{
  "n_layer": 10,
  "d_model": 512,
  "n_head": 8,
  "n_kv_head": 8,
  "head_dim": 64,
  "d_mlp": 1344,
  "vocab_size": 19395,
  "activation": "swiglu",
  "norm": "rmsnorm",
  "norm_place": "pre",
  "norm_eps": 1e-05,
  "positions": "rope",
  "rope_base": 10000.0,
  "rope_fraction": 1.0,
  "qk_norm": false,
  "attn_scale": 0.125,
  "bias": "none",
  "tie_embeddings": false,
  "parallel_block": false,
  "init": "normal",
  "init_std_qkv": 0.0189,
  "init_std_o": 0.0,
  "init_std_up": 0.0189,
  "init_std_down": 0.0,
  "optimizer": "adamw",
  "lr": 0.00118,
  "lr_mult_up": 1.43,
  "beta1": 0.9,
  "beta2": 0.98,
  "lr_head": 0.007,
  "warmup_steps": 473,
  "schedule": "cos",
  "final_lr_fraction": 0.0,
  "batch_tokens": 131072,
  "seq_len": 2048,
  "doc_mask": true,
  "train_tokens": 545600000,
  "steps": 4163,
  "dataset": "wikipedia_en"
}
MLP neurons of a small language model. Each row is named by its layer, matrix (down: output weights) and neuron, and shows model dimensions 405-500. Each number is 200 + 20 x the weight over its row's rms, rounded and kept within 0 to 999. A neuron's up and down rows have the sign that makes its largest values positive.
A block is one neuron, or neurons of one layer that tend to fire together. After each block is what it responds to, as a language model described it from the Wikipedia text at the highest values.

L4.down294,178,170,199,209,195,223,183,177,212,201,243,212,192,182,205,183,224,190,207,170,198,211,198,200,222,160,200,188,197,171,172,188,213,219,201,234,217,193,219,181,173,186,174,218,231,260,172,234,217,239,184,210,190,239,198,188,227,213,201,214,207,192,221,189,198,187,193,242,189,185,215,212,205,170,198,191,224,231,173,211,213,198,202,252,140,210,187,207,190,222,217,166,193,204,210,191
L4.down499,183,193,150,229,218,196,183,191,186,188,205,179,203,161,229,196,224,202,180,232,164,188,232,212,223,181,221,190,186,192,215,167,209,195,211,215,199,206,179,204,200,210,188,220,199,235,217,185,202,209,227,167,202,192,209,184,185,200,234,227,205,226,189,194,189,226,225,185,200,197,206,210,183,170,182,204,191,210,167,185,171,206,185,234,179,218,222,195,204,172,204,173,168,225,207,199
L4.down802,206,231,198,206,169,213,173,189,214,209,215,231,186,199,198,216,226,205,187,191,184,162,179,179,211,209,221,196,187,195,226,181,180,223,181,242,198,224,195,243,197,167,213,219,211,183,229,223,195,200,196,199,212,185,198,213,221,182,197,167,168,213,190,201,173,194,201,213,212,220,235,178,205,191,171,179,195,206,235,218,197,219,198,187,182,209,192,190,239,197,207,213,205,208,155,173
L4.down993,161,189,217,189,215,223,196,199,198,226,193,197,187,246,163,207,194,215,225,190,182,190,213,182,177,169,203,173,204,242,216,184,222,209,168,196,178,191,180,151,204,215,182,201,241,179,172,180,198,212,223,244,204,196,206,198,212,179,203,195,181,218,227,213,194,225,196,150,202,197,201,251,186,205,212,208,148,196,212,190,221,215,221,216,226,197,221,248,241,236,214,172,193,173,222,168
Inner name connectors. Short function words and articles in the middle of multiword names and titles, often foreign, such as es, der, de, e, of.

L4.down381,181,211,213,191,237,223,181,205,180,206,225,211,183,209,193,198,208,168,199,170,229,210,188,154,177,195,223,190,199,220,187,191,208,221,183,209,186,195,169,221,196,203,226,200,187,185,172,197,214,191,190,195,174,191,186,203,168,198,230,171,220,244,191,217,207,183,216,199,205,217,195,194,191,205,215,187,203,207,198,221,182,206,209,199,204,237,178,217,197,189,217,198,172,164,192,177
L4.down425,202,211,210,169,205,212,181,180,186,198,206,139,207,190,215,164,190,213,180,190,199,200,197,161,225,201,193,189,183,186,236,201,154,202,187,159,228,232,232,213,198,201,226,188,224,167,218,200,192,192,190,214,189,252,218,176,183,227,208,180,208,226,196,186,198,190,172,215,217,187,200,188,233,224,212,144,222,216,167,249,174,174,203,167,184,219,195,197,179,176,215,206,228,184,203,202
L4.down772,178,219,184,191,231,212,200,188,203,193,200,176,164,186,188,189,180,221,220,229,185,207,196,223,236,212,202,176,178,202,195,204,152,193,198,203,205,214,237,167,189,222,208,167,225,188,223,172,221,189,213,227,194,185,205,198,218,211,175,195,225,156,198,172,196,214,227,221,209,193,163,196,179,205,199,213,173,212,176,186,175,186,193,165,182,192,171,187,208,179,210,180,211,240,206,199
L4.down1077,189,200,207,204,198,210,205,211,215,203,215,203,188,205,212,208,155,202,217,211,199,194,205,236,200,185,182,262,220,200,202,172,164,186,214,186,125,156,192,165,206,232,202,184,215,186,196,197,232,199,172,186,192,180,193,191,203,189,204,231,189,207,166,200,190,225,234,184,215,171,222,224,194,196,194,191,208,229,213,215,179,210,207,205,208,243,204,237,201,182,217,242,230,186,195,191
Clause continuation after comma. The word that opens a new clause or phrase right after a comma or "and" mid-sentence, often a participle or "as": blaming, intending, as well as.

L2.down157,190,205,203,207,212,188,147,182,220,173,158,206,154,218,202,209,201,203,192,194,209,196,222,193,166,200,207,197,210,214,200,156,183,193,207,230,207,202,224,187,169,172,207,186,177,202,165,195,196,198,229,202,225,177,173,203,169,202,201,190,198,196,167,189,212,175,194,181,192,204,195,211,203,206,229,169,191,210,180,216,206,208,232,168,148,216,179,220,209,196,253,204,192,202,185,234
Verb-ending suffix pieces. Final word pieces that complete a split verb, often taking an object, in plot or history narration, like persu-aded, convinc-es, condem-ns.

L6.down145,239,184,195,205,206,253,201,173,214,167,200,226,187,209,164,218,186,175,216,223,216,183,201,186,221,204,211,210,199,171,229,169,213,170,193,186,187,179,192,206,200,202,138,234,186,212,173,229,165,195,237,196,212,219,164,215,206,189,205,202,199,208,178,198,198,206,181,195,189,219,184,211,175,218,194,238,192,183,211,202,198,217,181,194,199,183,197,188,185,190,207,178,184,178,219,193
L6.down215,191,191,204,190,244,220,196,214,184,203,190,194,187,200,221,219,191,206,213,212,183,197,166,207,243,230,167,193,209,201,220,199,204,180,194,227,221,164,214,185,211,146,193,203,161,205,201,207,171,217,233,198,175,238,202,198,186,184,189,190,180,164,195,178,179,196,214,174,192,208,234,196,214,183,177,222,180,203,221,184,207,207,205,214,203,252,198,232,184,172,198,179,212,210,196,227
L6.down241,213,171,185,232,177,206,172,227,190,265,189,195,193,197,174,189,179,218,200,219,223,217,185,181,210,219,192,188,184,191,195,192,156,201,166,218,214,211,210,214,199,180,155,231,183,188,217,216,225,226,209,191,181,188,206,195,212,151,200,186,182,204,196,222,195,196,213,214,237,220,207,211,200,192,204,220,198,202,228,179,236,190,185,232,196,221,141,215,214,178,203,206,206,231,180,172
L6.down264,195,229,222,149,214,188,218,203,224,174,196,210,171,205,215,209,199,184,155,197,208,195,237,222,208,209,193,194,176,228,210,176,225,212,204,176,213,203,174,191,213,199,232,186,191,211,197,211,173,183,190,178,193,194,214,192,230,203,157,199,175,217,218,223,201,236,205,212,228,168,222,211,218,197,191,205,204,194,205,210,219,176,226,181,199,223,205,214,212,214,179,202,203,198,237,191
L6.down293,210,206,214,155,162,193,205,193,231,219,213,174,203,165,185,200,185,200,214,171,190,189,188,191,184,214,200,155,204,220,211,195,232,215,210,209,214,215,210,220,195,220,196,217,168,212,202,196,205,193,198,176,182,200,198,213,196,183,215,223,178,210,223,220,187,185,217,214,234,186,189,222,213,197,170,235,191,181,187,189,209,197,186,207,202,199,176,236,163,181,218,186,176,228,193,187
L6.down380,200,201,197,226,167,179,184,189,178,195,195,200,204,182,200,218,214,215,196,184,168,192,182,176,232,207,205,231,203,203,213,214,170,241,222,214,184,221,193,198,227,186,208,196,183,163,207,173,204,194,204,211,227,225,184,173,222,181,199,199,174,166,200,214,199,195,159,204,237,211,192,186,215,188,224,238,211,174,245,219,209,218,208,225,178,213,215,222,191,210,199,200,188,230,210,198
L6.down573,250,197,164,228,242,173,212,226,201,193,206,216,204,224,220,228,254,183,217,194,203,181,158,219,220,210,183,194,180,238,220,215,173,209,213,250,236,199,198,234,193,179,164,222,177,200,195,223,211,215,223,215,200,195,230,209,192,187,196,171,213,247,212,190,211,188,178,190,211,146,202,184,198,192,184,183,212,215,237,225,186,158,197,219,210,240,177,202,219,206,225,191,212,196,185,200
L6.down748,222,164,221,199,206,174,213,186,191,200,208,175,191,210,193,193,187,175,198,211,188,206,211,193,213,213,216,203,158,200,201,177,217,216,204,193,211,195,209,213,173,190,201,224,202,219,183,195,212,219,176,194,212,222,221,220,206,192,203,213,222,182,208,194,211,185,154,246,184,196,177,206,191,199,204,235,212,207,186,185,144,166,199,195,192,209,201,165,196,168,201,177,208,178,221,194
L6.down864,214,204,236,202,165,185,199,219,197,180,229,186,186,182,215,195,202,212,177,222,224,228,218,161,192,205,179,218,185,204,216,172,206,194,208,201,203,211,199,230,227,182,173,206,191,204,178,197,213,181,163,188,210,189,202,219,212,168,224,212,212,163,199,211,227,174,211,220,179,186,192,210,218,210,219,241,171,180,207,205,198,213,171,204,177,200,164,210,183,229,219,196,177,189,229,186
L6.down993,217,184,203,190,207,239,181,194,205,212,177,189,215,184,227,213,188,204,203,158,190,191,189,222,199,215,181,205,206,226,228,181,206,184,199,235,186,229,219,201,216,191,208,228,187,258,195,177,201,181,182,214,187,229,178,211,189,207,219,208,183,190,177,194,200,187,181,205,191,217,221,199,204,220,191,180,195,189,191,174,164,201,217,177,198,200,210,203,206,213,196,220,179,206,194,165
L6.down1006,193,196,197,205,209,209,178,212,200,225,223,179,198,201,197,197,229,199,172,161,209,209,216,154,185,198,215,201,175,215,194,196,199,210,228,189,193,210,181,177,178,183,176,216,200,201,177,194,231,221,225,193,212,179,168,219,233,191,192,241,211,199,209,201,161,157,197,190,196,198,204,194,224,198,180,210,165,197,185,198,242,204,181,186,171,174,203,189,190,189,193,176,197,189,183,185
L6.down1070,175,211,201,185,227,220,180,186,193,185,208,185,182,227,198,158,219,177,204,181,212,184,180,153,154,180,209,197,218,213,215,200,187,179,202,184,219,194,179,176,203,193,186,176,206,233,209,167,182,150,193,188,235,188,187,202,195,182,155,188,191,187,216,244,175,186,215,191,202,214,182,173,209,216,157,195,199,213,229,227,221,205,232,194,202,183,206,177,223,199,187,181,169,192,225,209
L6.down1080,179,205,231,187,208,212,175,190,185,195,216,192,180,207,218,181,225,218,167,170,153,209,201,197,222,204,210,211,220,187,224,221,231,235,199,206,219,193,200,190,209,195,217,191,195,254,211,181,199,177,165,209,204,218,237,209,232,186,209,234,198,179,173,214,181,201,186,255,187,201,185,212,194,237,192,208,217,214,208,208,205,232,206,204,200,200,192,197,219,208,180,188,192,183,187,189
L6.down1092,203,208,201,206,216,221,195,199,188,212,204,201,238,209,171,237,188,222,208,185,204,189,244,212,187,200,169,179,199,189,203,172,182,188,211,227,191,177,197,161,204,183,249,202,204,222,167,171,203,185,183,181,186,223,219,191,207,211,233,218,220,194,227,199,177,195,203,225,182,188,200,230,184,209,178,209,173,207,180,201,169,205,225,195,192,191,201,221,206,202,185,176,204,171,170,178
L6.down1119,224,174,186,178,185,202,190,208,209,212,233,203,227,189,211,179,204,226,166,221,200,213,163,178,180,190,202,160,168,212,235,224,218,219,179,199,194,192,222,169,196,207,195,235,202,234,181,176,206,203,202,187,206,207,236,193,192,199,197,247,203,202,179,174,167,191,186,173,237,192,191,184,221,215,194,200,239,203,195,169,207,226,188,181,227,213,181,194,181,173,239,209,188,218,206,193
L6.down1291,170,197,206,199,235,190,229,217,200,202,199,193,230,174,211,196,171,212,202,233,202,189,173,192,233,189,174,186,163,215,189,216,168,181,178,187,193,188,183,222,232,190,181,204,199,230,202,188,168,203,194,193,198,213,202,209,186,198,181,176,187,194,175,195,224,184,176,196,212,222,223,207,193,162,216,154,164,187,192,227,197,245,194,198,159,218,214,199,212,186,180,199,194,220,192,208
The word "as". The word "as" introducing a role, a description or "as well as", e.g. served as a reporter, cited … as an example, also table cell "|".

L6.down40,192,210,167,201,193,196,173,203,200,195,171,199,193,173,183,218,188,159,209,171,206,192,205,193,195,208,191,216,199,207,199,203,184,175,224,171,183,184,222,182,223,185,204,188,226,158,236,241,183,215,210,172,248,186,240,216,200,206,200,192,208,215,187,171,202,170,200,223,209,223,163,205,239,205,187,192,237,217,210,198,205,174,215,203,198,206,200,175,187,163,214,209,194,180,213,214
L6.down73,218,179,218,190,163,214,196,213,237,184,209,216,184,198,186,199,195,189,179,206,179,162,198,184,200,207,220,190,190,225,203,203,245,221,176,204,197,170,188,224,195,189,186,204,230,201,176,180,228,178,230,229,215,187,174,203,199,199,174,220,207,208,220,201,201,211,200,187,206,195,227,219,199,194,217,201,190,224,234,204,233,178,202,218,199,219,202,200,182,153,191,189,197,204,198,207
L6.down139,184,204,194,206,204,203,167,211,191,195,168,188,192,189,218,173,221,211,238,168,211,224,196,197,199,193,228,168,182,224,169,223,188,203,164,205,224,220,165,219,206,167,170,210,223,213,187,192,198,225,200,180,196,213,182,136,202,234,184,226,186,221,201,166,206,190,192,195,201,164,213,202,183,207,193,190,178,212,242,197,198,190,194,206,210,177,237,238,206,214,155,179,177,190,179,216
L6.down214,160,213,194,198,211,177,223,210,201,198,200,184,186,193,185,214,202,195,186,167,208,167,174,194,167,209,188,214,203,186,207,173,198,186,210,197,228,167,173,178,198,201,203,195,197,182,221,189,176,223,209,200,204,182,240,189,210,189,199,216,186,203,191,215,203,208,212,217,211,230,200,179,224,201,209,150,191,235,178,187,184,204,200,152,227,227,198,236,222,234,212,222,190,208,195,228
L6.down413,205,160,178,208,184,209,207,165,215,198,177,193,206,226,162,203,222,197,194,191,237,211,208,202,235,205,178,186,199,204,208,199,209,224,202,159,212,188,196,227,196,205,214,223,188,249,189,237,179,218,189,204,169,163,190,175,213,201,191,201,201,188,223,174,210,218,198,210,215,178,182,224,221,163,178,217,191,198,195,239,232,221,212,178,200,192,221,186,239,180,221,191,199,191,188,204
L6.down536,188,217,190,167,212,182,207,188,196,210,193,164,192,206,213,195,195,195,211,186,184,192,191,172,205,249,199,211,212,212,187,209,209,197,186,225,227,166,198,199,197,215,234,208,187,200,186,187,216,180,195,168,223,184,193,179,206,195,201,191,173,165,218,207,176,214,188,204,192,203,199,197,229,211,227,169,222,192,137,187,202,172,186,202,185,200,205,182,184,191,164,219,170,220,222,228
L6.down593,187,180,211,189,201,184,189,246,248,198,189,176,198,197,187,214,194,203,216,206,210,204,225,235,200,231,187,224,176,209,194,213,215,184,217,211,176,184,208,195,190,212,225,220,227,188,180,195,199,199,198,188,233,190,165,190,212,170,198,188,198,207,222,216,193,205,204,202,205,222,183,175,215,176,202,200,226,208,212,208,240,229,202,215,189,220,194,211,215,180,207,199,198,192,175,193
L6.down605,199,145,224,211,181,224,227,172,181,221,174,218,209,200,194,197,185,177,202,221,196,179,230,224,226,183,226,198,204,147,192,207,162,230,176,176,189,195,193,210,197,188,193,207,227,214,185,217,186,199,222,230,190,224,180,182,248,214,213,209,219,201,201,170,207,200,196,198,168,189,204,178,185,197,203,191,136,230,246,190,203,188,210,206,227,207,166,208,185,195,206,189,190,198,241,212
L6.down729,222,225,174,165,218,190,200,201,198,238,169,220,229,202,195,219,228,182,200,209,213,192,231,262,192,200,200,234,184,226,192,190,232,177,229,211,217,179,214,200,199,202,229,221,184,226,196,213,179,198,255,180,197,190,219,204,205,198,151,226,210,220,209,174,200,195,215,192,207,227,185,196,195,210,187,180,217,187,213,214,185,187,221,172,173,172,186,193,207,189,209,179,188,183,180,211
L6.down784,185,187,185,221,209,184,190,214,190,231,198,188,205,222,204,153,219,237,167,175,196,188,210,212,237,177,199,214,238,214,192,204,213,233,188,231,238,199,223,194,197,186,194,229,229,217,200,186,237,179,198,216,222,209,150,167,200,202,221,221,203,201,202,185,236,194,179,197,186,185,214,207,223,186,196,175,182,186,249,180,217,207,203,176,210,218,194,243,223,184,187,194,220,223,212,216
L6.down895,206,231,182,178,218,205,184,184,227,197,169,165,177,214,188,222,207,180,234,187,202,174,205,172,221,198,150,215,188,229,202,213,191,207,185,222,235,217,211,210,222,176,226,177,193,165,198,176,163,209,207,217,199,172,180,177,188,207,152,222,209,197,181,203,201,232,173,195,206,231,176,166,217,230,183,165,225,209,198,213,200,200,206,227,167,173,207,220,210,214,191,162,191,239,214,185
L6.down915,184,197,159,167,183,197,204,208,210,209,222,200,169,227,202,208,178,205,166,181,208,201,207,169,213,200,216,246,204,172,196,192,183,173,176,235,208,224,200,174,196,205,193,175,187,193,200,165,179,193,190,205,174,198,169,159,193,178,187,190,182,238,165,144,174,185,180,217,214,218,222,211,208,154,195,216,166,194,197,185,228,171,225,210,234,185,240,189,191,217,195,195,199,220,194,194
L6.down936,175,173,190,165,206,197,175,227,207,177,224,180,176,223,184,198,199,193,192,195,202,204,220,194,205,206,178,187,202,193,226,203,190,179,185,218,204,182,198,190,206,171,192,205,167,218,188,181,192,218,192,183,227,176,195,184,157,210,187,170,219,204,183,209,190,214,207,234,182,195,219,229,189,203,188,181,226,203,180,170,186,186,197,221,187,201,164,201,234,174,191,215,166,235,220,203
L6.down1025,167,188,199,207,209,180,228,204,200,249,251,208,175,187,234,175,206,229,209,220,177,182,214,212,225,227,215,221,217,195,206,201,223,225,169,194,209,208,201,191,208,211,184,235,191,250,212,186,210,202,199,206,177,220,184,154,193,201,164,186,197,218,191,216,209,178,185,192,227,197,217,203,188,208,227,204,188,214,169,180,239,216,190,213,188,204,222,197,186,223,183,236,213,215,183,190
L6.down1122,239,190,156,207,176,208,208,164,203,195,165,221,188,209,198,222,182,200,179,195,199,171,193,192,233,167,216,189,205,163,193,190,221,225,187,187,244,161,188,213,191,175,195,215,207,211,196,196,206,214,191,176,216,197,170,158,232,201,212,191,193,228,190,192,221,180,183,206,208,181,186,177,220,201,189,192,200,226,194,190,183,164,231,198,214,220,208,164,194,204,208,201,202,200,231,187
L6.down1264,200,173,212,199,215,209,191,185,256,205,184,223,206,239,203,182,192,192,150,185,180,193,209,173,224,220,209,197,164,180,227,173,232,184,200,180,206,201,204,216,201,184,202,244,176,220,166,206,176,220,198,200,201,218,185,230,230,217,207,201,207,222,178,191,191,229,211,203,198,198,204,192,167,200,207,188,200,198,213,207,201,211,167,212,228,208,210,197,192,203,197,152,158,171,220,150
Verb after subject. Fires on a finite verb or auxiliary right after its subject, often its final piece, mostly in plot summaries, e.g. saves, sends, has.

L6.down251,219,179,232,189,173,221,177,219,167,202,213,238,224,202,211,226,208,215,182,185,192,221,173,170,186,201,185,189,222,234,234,237,200,209,201,185,238,202,221,185,213,218,188,186,197,184,232,163,194,205,206,176,204,170,231,192,263,192,177,160,192,176,169,191,220,229,193,184,174,217,203,185,197,194,186,207,198,170,191,210,234,194,188,207,179,162,185,179,199,215,176,199,199,189,221,199
L6.down348,185,182,168,185,227,195,203,174,194,207,192,209,197,192,203,208,180,183,170,220,197,241,163,242,177,191,221,170,226,183,176,194,159,164,225,186,218,205,183,204,189,237,192,198,189,194,186,180,181,221,210,193,194,200,216,202,210,213,179,171,232,220,190,221,194,184,230,170,198,187,228,225,225,248,167,201,205,183,203,185,192,202,223,212,246,210,212,208,182,166,192,190,200,182,164,231
L6.down379,194,213,212,198,221,200,197,222,216,179,219,219,196,197,175,218,191,196,195,159,169,188,195,178,223,190,217,232,197,200,193,203,183,232,183,221,202,190,214,197,196,187,168,199,223,184,178,169,200,181,224,192,173,173,223,183,191,176,207,183,163,195,187,221,184,209,200,220,204,216,232,227,198,190,212,188,189,238,208,229,157,223,207,162,205,218,216,171,219,218,238,182,196,183,189,224
L6.down494,224,208,187,203,211,234,163,217,233,216,199,211,201,167,193,207,203,213,181,215,203,197,180,219,188,222,178,180,204,203,192,216,178,192,203,172,211,205,199,156,206,203,196,197,220,174,165,201,223,190,231,165,188,190,157,234,238,179,226,211,162,178,189,254,214,231,203,257,211,194,209,203,207,191,176,232,216,200,188,224,212,205,205,243,160,212,212,196,227,213,167,161,166,194,223,211
L6.down497,178,211,191,185,196,178,201,179,217,203,222,218,231,219,197,201,172,207,203,201,190,184,180,203,205,206,234,155,196,203,203,219,200,212,216,209,254,210,175,179,174,202,214,171,203,202,222,226,220,201,161,205,215,164,221,229,177,208,180,205,190,188,210,195,216,211,196,182,213,194,213,177,198,188,202,180,199,169,202,206,211,169,150,211,176,190,188,227,206,197,172,197,186,217,158,164
L6.down632,177,208,209,156,215,220,196,199,190,230,192,198,201,200,193,155,217,204,214,209,195,178,203,212,175,176,201,185,185,224,181,161,191,168,164,205,211,238,185,201,204,185,199,208,203,218,227,205,201,207,204,197,206,214,171,228,221,227,176,220,201,195,201,229,202,189,229,190,219,194,201,238,166,209,211,174,224,221,204,207,211,194,174,200,206,193,212,212,214,229,174,200,192,213,199,177
L6.down680,166,235,209,241,236,195,218,186,156,186,210,213,174,183,185,162,181,203,194,215,209,219,218,216,215,193,198,209,182,204,196,212,168,232,186,238,182,207,194,163,185,219,191,213,240,189,204,200,213,188,171,224,240,172,198,167,216,194,206,203,176,182,192,204,229,191,174,191,189,220,212,199,177,193,229,170,204,198,223,177,216,196,179,173,194,222,176,191,189,216,195,236,189,200,215,174
L6.down700,214,204,217,213,196,210,200,215,186,182,207,205,195,198,199,193,194,196,170,210,202,202,189,207,164,226,176,185,176,181,210,185,170,201,224,216,210,205,205,214,217,194,195,203,171,224,214,225,196,209,205,200,208,210,217,198,212,221,197,196,162,200,224,176,182,249,231,222,214,181,211,177,185,186,192,197,209,200,204,228,216,180,176,185,180,226,194,206,203,211,194,228,185,204,204,231
L6.down868,196,214,195,172,184,195,215,203,211,208,206,195,178,220,188,208,195,200,190,197,169,203,160,208,221,174,200,194,190,217,180,175,198,179,248,200,210,213,215,189,215,210,215,236,206,205,214,192,212,225,216,188,225,195,216,207,192,191,212,217,208,205,248,244,211,220,219,202,182,180,174,190,203,228,181,235,230,176,194,195,208,220,227,201,199,207,189,193,226,191,208,184,189,197,195,201
L6.down888,196,208,215,196,239,220,201,207,219,205,183,209,223,219,239,191,159,177,193,204,219,178,202,188,169,155,170,213,196,187,230,199,199,193,219,172,185,206,198,211,159,229,193,214,204,187,177,160,192,235,177,173,179,212,226,228,173,219,210,225,198,167,186,165,222,210,205,150,160,227,200,168,238,172,199,240,199,210,207,218,209,132,199,193,201,198,223,169,220,170,196,219,212,207,214,187
L6.down1022,231,236,222,211,205,195,190,194,196,181,178,194,229,194,153,210,222,164,230,184,209,203,208,195,207,238,218,174,234,197,184,219,189,197,202,222,177,204,210,180,172,207,197,199,207,185,172,251,196,207,212,199,190,215,209,206,208,224,185,230,209,183,180,199,190,185,171,194,182,185,210,209,190,228,160,196,227,197,212,195,175,228,176,224,192,189,213,202,213,195,244,156,187,201,204,176
L6.down1031,203,194,238,198,214,189,197,194,177,203,211,190,202,190,210,200,198,215,210,209,249,201,194,178,166,252,195,190,195,181,198,191,200,212,183,177,218,196,160,218,206,207,189,210,177,198,239,217,181,214,154,222,185,202,239,237,202,205,173,193,184,167,245,168,176,192,156,219,178,218,193,180,174,229,209,205,222,207,200,191,189,214,173,179,176,201,204,195,190,189,170,205,214,184,200,211
L6.down1095,176,232,217,207,177,190,202,192,236,203,207,179,213,205,165,177,235,190,174,168,198,174,190,180,221,186,211,207,203,201,187,227,196,204,202,184,215,213,208,229,178,206,200,214,213,236,171,197,225,221,188,154,232,188,195,205,200,199,185,227,201,227,192,218,188,169,189,186,208,200,196,204,186,174,212,181,204,191,211,209,212,238,222,248,181,238,199,205,198,188,212,238,217,177,216,225
L6.down1096,210,168,228,182,181,196,196,168,189,174,235,186,196,183,164,210,191,183,182,177,196,205,207,233,218,209,223,205,195,211,185,208,192,219,187,200,193,217,193,198,219,196,194,198,190,212,239,205,214,187,186,224,189,189,223,237,210,202,182,207,166,177,174,239,188,215,212,209,238,199,190,194,191,219,215,170,196,178,181,187,244,198,232,216,173,214,204,223,207,235,176,206,193,227,195,190
L6.down1198,168,173,201,205,185,194,200,176,182,154,144,184,218,213,206,197,167,180,187,217,202,160,186,215,211,202,226,229,143,226,189,204,198,215,201,185,165,197,216,203,217,211,192,226,221,172,160,193,192,221,183,245,201,211,233,191,177,210,195,157,196,193,189,181,191,157,178,195,221,189,176,225,229,204,220,180,216,219,227,217,196,188,188,167,195,181,180,144,168,216,246,192,209,218,211,174
L6.down1216,164,166,179,220,212,167,203,202,231,219,231,209,217,204,171,211,243,207,162,192,193,185,244,207,171,213,204,191,199,186,208,174,223,188,207,176,221,233,206,228,245,225,180,207,199,198,216,194,194,192,222,184,187,205,222,189,214,186,189,182,175,213,183,186,205,172,219,189,169,192,214,200,215,196,211,212,189,150,214,189,204,158,218,179,239,180,202,189,201,167,224,190,193,183,192,208
Connectors inside long names. Function words and punctuation partway through multi-word proper names and citations, such as of in Museum of Art, und in German titles, commas before a city.

L2.down545,204,177,204,220,192,212,186,187,227,193,188,207,194,189,194,219,202,188,222,215,161,196,201,178,214,171,191,233,186,227,208,198,216,167,227,190,229,168,210,153,207,222,232,212,197,189,213,195,219,217,207,180,222,191,187,203,193,203,224,191,191,200,231,186,178,210,237,183,181,185,197,234,188,206,191,192,182,194,146,213,199,174,211,183,205,181,195,232,248,216,189,206,205,206,216,219
Role "as" and table cells. Mainly the word as introducing a role (served as, appeared as, As a producer); also numbers, units or slashes right before a table pipe or bracket (cm, 89, ft).

L4.down225,157,210,195,207,166,179,159,227,215,207,196,248,190,219,216,196,196,228,191,171,235,202,199,175,184,218,198,189,229,210,197,225,194,211,225,206,204,205,218,201,173,184,182,208,239,227,192,201,211,199,202,179,196,197,212,229,204,221,218,210,190,221,171,198,220,206,189,170,190,220,175,197,214,177,189,196,203,186,196,211,189,227,196,246,193,197,184,212,215,211,193,198,215,182,208,173
L4.down594,188,210,174,198,215,154,172,185,220,198,219,170,216,243,225,219,199,241,195,194,223,189,216,208,202,206,195,215,199,216,210,222,188,221,187,198,181,211,201,213,172,187,169,190,201,213,193,171,192,219,220,180,196,225,202,192,228,174,190,207,193,185,172,195,193,211,180,188,195,207,204,204,218,195,191,180,198,213,193,209,173,232,197,173,180,164,183,191,232,174,222,232,197,160,218,221
L4.down1041,152,232,181,231,194,201,189,189,199,193,174,163,155,225,196,202,182,217,252,199,232,240,208,227,186,200,219,200,199,245,171,201,218,228,221,201,194,194,195,195,165,209,210,214,220,191,246,194,196,199,222,203,214,197,197,217,188,192,244,214,173,219,234,211,186,201,182,217,198,210,244,185,219,222,182,203,190,212,210,203,168,190,189,205,174,217,218,193,245,198,193,195,208,187,242,233
L4.down1289,211,205,181,191,233,230,190,191,198,205,170,242,149,190,197,195,180,209,181,212,202,191,175,212,198,187,152,214,194,203,169,222,177,177,212,245,205,203,178,182,195,206,192,197,237,187,214,180,190,228,195,212,201,206,223,196,181,238,187,159,202,187,213,178,189,190,228,204,222,208,207,217,191,171,192,181,195,203,196,191,216,165,222,246,200,211,197,224,220,207,212,187,190,185,209,199
Verb completion before object. Final piece of a verb, often contraction endings like 's and 've or suffix fragments, just before its object or complement, as in it's a, confront themselves, halt deforestation.